From a checkpoint of a small transformer trained on Wikipedia.
Size: 20 layers, width 320, 4 heads of 64, MLP 1280 squared ReLU, vocabulary 2048, 24.3M parameters.
Architecture: rotary positions, normalized queries and keys.
MLP neurons of a small language model. Each row is named by its layer, matrix (up: input weights) and neuron, and shows model dimensions 192-319. Each number is 128 + 24 x the weight over its row's rms, rounded and kept within 0 to 255. Numbers have three digits each.
After each neuron's rows, "fires after" lists the tokens most often just before its 100 highest values on Wikipedia text that the model never trained on.

L3.up1267:134140155105156107142125169139126098126093117142110136124104148163082150096128159145121101161057128126114138098174120124098181132123162135155121114121122143119114126120129155143102138162160142161115114155198119131116125095150086136127118129075145142142108111114127140136164105129138158129117112147154161106138126110150145092124124122124133082143152105120112160120117116120135165162123
fires after: " c", "u", "ab", "c", "o", "ic"

L11.up1266:176142080121135102133094116158178100131110143177120096121087129133098103114096104149112069069139135144081134101129089136156158120145112132110141121185091130109120126123176134071104116127144180132084126136120132157114127140115117194117101141140118131144145147112118107151073136137114118121127091177091162114126102101113102090116196123106080142122150116125129149126120105116132141140129
fires after: ".", "s.", "ing.", "\".", "es."

L3.up780:114110123136112128114138102090154102094108184114158167140125113107137108148132171118120116110078155118069172076131127119113117098154147141127135124129122108119102134118136187134089171126107177145107112127105124156101100163161112120133159124164146136101127115148114124154133083094122090123111141121086114110164137107073131126067143126117153114099071120123114128151144147094116121136161
fires after: "or", "ar", "al", "ent"

L11.up1138:114112129120147163149098126107164121110100122172125113142064140107075127119117119098158123121097153172110101099157114162195158129148115158146125141133142124172160114098147123131120132126132123098087114134137159141120108141132191155145126115098123118143099137105135108152121095147132128124129124091087088109143077133121108136124119132111100141092084101114067184110163156117129172137131
fires after: " R", " r", " L", " bro"

L11.up1247:081123125100137153155106146141132107120179134171118120115089173120079132113065158125154146171137174129103134117124091125151106087142103131124139122129111097145122121163114131131155140118135155123139128130131151133100139118115146170135123123132158137149108112095112173141103135118072151117115105128081132111138114100105120117113112137142153148114122130118122189152138145118119125138127
fires after: " l", " ", " r", " L", " f", " b"

L14.up1009:107114163125134120150132100142133138126149151158180140124106166139090156081090161091128115126091095176129112117131069094119152108140110156114151133135120115140097141120125127120125102125129152101103134127105184128157146123155091136165116108100135128114099102131159118128102134163107187144158098148127184118098135080086191145098139143183160128133132115167091113114128104120087146115111
fires after: " B", " ad", " sub", " b", " Ad"

L11.up861:091128103085127120119138143096099094124154144154129113164139179111127125136074124116109161120106153120161150146128043100146111092131121151082136134183128127126092117167138142141106155108115116114113088119140157145117135123094149126093127102107111112117109094114154109176089147141140110123154094098089135128157083076109122146092136117140159126118122158158137178151113138089118119141107
fires after: " B", " H", "b", " b", " L", " Br"

L3.up1119:143114146144080111111135103148124132124122130149061138132122171128093104096091124129165116099139122153120157154190089119101130130104126181091114112106117160143076120150160137068150155138157153156113088175119135117149121127181139153141138119145152133125172147130133158206133176133077157111097090130089126117218143113110096100123155111117122105123142131120134113116098127107120088123130
fires after: " H", " K", "h", "ic", "H", "ah"

L11.up768:165091095111075156132109141136135120159081102152088090175108142113131163126107156121134145116127117125151149105142123118135124152120133163107133107079126125169118134129121161114106095096118126116152102131106124135152141145137087141164116109148144115109161151155160093162129172189118177121129086156115153093109136096127150140096106103147128134126115131143123098134088168087139123137119
fires after: " t", " T", " F", " Th", " H", " G"

L7.up1051:145104094128120125107119116112133125093094120101098136154131154125101088111137143068096122127107129172139129119131111095125114073161187112112141136132087146148125142154134127088123164116179115163109123115151128147128160202155123157114113084132102086133139111100148095115108131150125141155143092179091145118146103147124088150034132145139117159104089141120084119104128107071118158150142
fires after: "us", "et", "yl", "s", "ans", "iss"

L9.up1184:128153105147125110150131147106141140156127147128119115139094125112108116077124150176139103131089102120119128137127139145157151112138130183122125127125136153121136071121130149122157148074140160147046069108135169132135129118136089168178146087068122180115151096129132063129142078153177120107116151149166112127122102092123092148143146110141153107085123161118106120098118167114135120117146
fires after: " and", " or", " to", "n"

L3.up111:138155173116147114112109185110144076127118152137161106101133138116126108136115104115088073127094146113102152065136163101129144116141163127164103113126136144118115120138113159083144144157126173116103156136117131129171115118169117117139152154066140099135154132095159138131124147145102132159179124137073139137137141112122121149123142085109165119115129138129119190122144125109127144111157
fires after: " s", " S", " d", " F", " D", " "

L10.up80:135132119143106178157098103145142132089164122145150141140154133179091129117105157101092112104104143128116119146184132116170129128107123138104111151149117084135122146114137118147137175137140160108137129115148124122135160121123135150123128131121148085094113107125110102150133153120141141118132128161090162115127109133097140106117142124127064134134118129114110137123103103123128139120112
fires after: ".", "s.", " The", "eth", ",", " -"

L3.up1228:119123120128120168092120139132140120125127142122101151151116162141126161098098183144126154113144134153083099131118116075108084094128146143103127119176095153144120097139100144130118133135162142138137120108160137126112094120110115137133097135132131144160124120097166152134134146116070128152138068164087151141154121130140126112143102153139155082122098129123124132126125150128128152117161
fires after: " l", "L", "-", " se", " L"

L3.up376:149097054128080124136116124149119068148125131103096156128119137124150157127144122130094172125110183138140098139142105128155111129097141194116156128109150176152141166122137154133154122108104124177175139106129101184181084139115168157144071121156105150137155096129111106185140159124120170161128111151121103135171114167145119146123143152095126126104105119122073113135123117098150156100138
fires after: "z", "o", "k", "af", "ot", " k"

L3.up1028:134195140108157134121159118153086130179076132159121111167134153160120132121105132130126101107106162115104115149143128124164126128158164138160118121116088140128166111161123169108134195125136116097127131159159117157149142144109168154128086077171156129144166127135134141127134148134092148110146145120153129116145151123104121136122104127128195097126106157115106137123117093094143100135128
fires after: "ian", "her", "ic", "ident", "ric", "i"

L14.up392:071118134132112103113129133145131120157130156130132133149100158136132129087103126141103153104084153160136143089153065079138199101128080192106155177122088150143132085099091133102152135122129121124115088107136122124136091122175129129121136093156150153140148103123155137117142140127142138152143099149135166132117144127091110137128136085091136112118106111138110121138081102130113151148133
fires after: "-", "==", " (", "\n", "===", "′"

L11.up146:158140112089095117115158125097095141123135122147089115172098102147123132127142108115111137109103121133117114129119134141102145120169167144143116100122097169137104158127157146144098137121120130151057107146188140178159147136111163102125091135155058107128194123134143100152104130127116166101113132141117151080126107120109136118137155129092177115142156117086140126146118161121103114122117
fires after: " G", " g", "g", " C", " T"

L3.up4:113140147130119117123147121125115106155137140146119143154102159155133115130088146076125093125103124165092099151145088121129157121126124145111120129140098155107117109164134136097102150134121174119134119133138127156165138077167158153106161146110117105147099164126128156165134166112087156189120096144127146129203130099112134130113167133112142097156086097124091155120170118100121117135120
fires after: " H", "H", " h", "h", "oh", " Par"

L11.up330:141094109077158107121130112083154105076119114123095104117094111147159158146123153118100081115065103130117155113127099112159116110142121117141126122168120153119144132105129154123110129169162129127122155118150172136121123094128110133147118106137120112123137120121139082131113153111143119144074151127096160133174123101105145116131088112160138117110129091170130120136126142102073112115107
fires after: " L", " Ch", " l", " W", " Cl", " c"

L11.up504:122131130109100101118127157104136091110105126107104132132095134144108117145091121119100144146135136113071184109142103134171151096140129125101104103169113179130105120141147182088139146108142139119133170160150106117125152151150091151166089119093088128184098131147169133102113169136117079159108149166100136112118121107108131119168125136129150144120153133135119134135137137134154165123158
fires after: " v", " V", " f", "–19"

L11.up893:116145152138116114105076150100122144147145149116125179167098095174077113095095119161134123129119092143115130139145137115144112102154141160115151107164089143153158119112165145139096134132140135120095159159164137145143143108114137121116150159098095090098142165166123150116100132175133126129112114130108133129148097145140107083064120155102107121110134128112082141093134169141127128116148
fires after: " R", " v", " V", " r", " G"

L3.up393:115120105114119140089119116153131167117140132141102162171113111167150089142141123064125127124146142125113139110103137120164122127106128126123175116152130133123088149122164104105117126150102109167142107070121127099117135126152116139136100125151125147180161108136153102134115138133113122115162127163114092101174155143110157133161170078126132129096129138193116131105144137160122163125149
fires after: "z", "k", "ok", "is", " Z", "it"

L14.up274:148068129126096141134099113159165106119105116137099112130121143122119136150128178139080105095119130138088116139172111129133141102152142147154145116174129136119121109151142133118155118097090102112137132084132107104134172140189101126161138143093098114125115135122122128159086101104155123171122140152154131165214121157137150123114121073104133101130140164118128151114133100113113128139115
fires after: " s", " m", " M", " ex", " S"

L3.up170:160121128124094145162141109136116084123129141130090123149100135164110132172131111115125141119164115113157134139103086104159151109085143163130131088128134121115109137144172142128126115110161128142146112123121124135131087125177169151122100076151099092138147111117124135150094129086101105128144158129111133140173122135135115108104199112139175102130079139099110144117114142095108167120170
fires after: "k", " K", "ak", " Sh", " k", " sh"

L11.up74:148152140113105106118104137092128137124116128147128117110103186128126124112132091112123067113140151129111079102138104139121135107167114143112110092119160150126128141094132169090134149114133182139173162127119109150136165137111109115104087095070093156120103167141141127112129161129137134108137114149132134100159069106080104141150137105139145128118140150117130122147161110119089155164128
fires after: " C", " V", " Pol"

L11.up1144:120150094148108142116087147097081118136144131108124086111119160160089139105105116161082068118133087140128135120099107077161117084157127129123105142109117105114081164119163168143094108137119130155145159119129142180131118124134137154171095114120138139095124120189129132125142132136129106140152107170146129150158137121100079154074120109166141171098114131114119161131152138129127105178121
fires after: " B", " V", " c", " b", " m"

L9.up70:152115108153118139123132090138160142123082124165065085146133113119107106131131111117116162090155120141129130137123106126131109116143138127110165133166127164125104135119148125125149127064149144148133135131121112142102127133137151160134138103148114087096147124110144105153075141177135142144090113123104171151177123123090141110140196116089153083126117124150128146116164158107079113089135
fires after: " Gr", "g", "ung", "ak", " gr", "k"

L7.up76:136138146112134150167116129098144120080121167132132119143082147091137134143150174110089124108087156129154179128149140114139121131163143115147145138180077135116132140101131148112119124135120129148148124165150103144118109092103121108142131121133122113157146128125155143120111114105082121124153152093081099107131102131133096195133117103086161113120161102147127146114150151141140144147148
fires after: "in", " l", " or", " oper", " m", "ul"

L3.up826:135132153107112132137107139105130074095112155146151104120143117089145103151121172107093116128127129136085143140128129104104134077130165110097126125195149155081111102188156140123142149139118133100138125108148100138162113126144128106167174087088150158115121112123149187139141166117140137151115113109132171123142098122130123112125128129125155143104142120098137132123153102094123114141169
fires after: " s", " M", " H", " O", " S"

L9.up1249:115116157106123131091157134165088089108155116147113145095102094150100135116117146124094146095132151144144162072171099102154179148145118113080104082153130187114135108124154109107134120153122156140090149148139156140116176088159106158129130108145129131117120093132141146159087133128112150140124118132115189094169123126125166138126145141137124115133154095150073138107091151120121131118154
fires after: " Ch", " B", " m", " b", " House", " Che"

L3.up750:083177125100146145142139157123077075125120150150109108152139183112129096155100189089143082134122155114115136110091103130154144135117157152155109132161116136156127177136140136107102161167126146139107129165153111143134162119142100144115095138116127115146147131084126101142141141112123154119152130152134113083194103132110122083113117100103146064077093078092108131130114126104154116164118
fires after: "ri", "ic", "i", " vi", "c", " K"

L11.up718:079115136099131084137130097090136093121166108125120152114114128155127135131120173154111120147109140134132154127151156135168143152113118135171140125150147102124125097132125120127135164170123127077095184148127185136114100128121122169137159098135105141109131172140155084134124119109116162149088106132082138120162073108140143130113128125109117092096136121125113157094168115139138110148140
fires after: " l", " R", " L", " H", " N", " r"

L11.up1104:141125125089110109118117151157114131130104144137067130148097131127110151109137133114130126098114122157140140107179136101121129124122126112124149100169074126173107114098119136116109123107115113120091166142166134166169194142136121169181111122150129084088152112145122132107101144170084144115123145151149173101129156124156138104094134144091119166174147116117095143136147170111089152154194
fires after: " p", " g", " P", " G", " R", " H"

L3.up1137:140112119135092116157152145083133152065135125094135118152114094111120126134161096140122115105121104144110143120154128112148103108146181150117138123104074122117085121167142117095121141122154168168139066139118126160119110148140108138183154136125088134126119097144116099110115130123120141121115118155104116107134119121112114115123110108092116141108093160144106107138156113084070152170111
fires after: "or", "ent", "our", "oss", "res"

L3.up1014:113150104162060084085161139124089117139116146100109102179086160139117123160114114124149130123129150148119129124115100109106107140099124201107091113136121153150128115162159148128119139126124168136090122112136153114098136136146125162160104148141132100192115164123149124168113130135093147192108084144130099130124125097094123134079196127114174112133099154137126165092107118103089106149091
fires after: " h", " H", " ro", "oh", "H", "ah"

L3.up203:095130111139130116118172084133143101102066154089090136148131156154155173109117133170142122110133175134107153133137113097167150133106155136094123128166124142161121117162170200105087151129142146108123137136139156103135096147120121101129149137166115106176131144123175093173119151128144143158094106178088126127143087139094108154118128105133175105101108115104104126152134109126134141151101
fires after: "L", " l", " rel", " L", "y", "l"

L11.up1130:111141128137108153130128126077131115136163149150135132129109156121129160149127139146107100126078149130142144115106163139165142110143128131102134126175114138142124093167140124095142138150071139133097104122153180183108108107119118131168136103127123089162085125162135121125148136169102150147144125116130101119111126113113111148132126146090143117113125105157122189136162080148116115136100
fires after: " rem", " l", " work", " oper", " serv", "ett"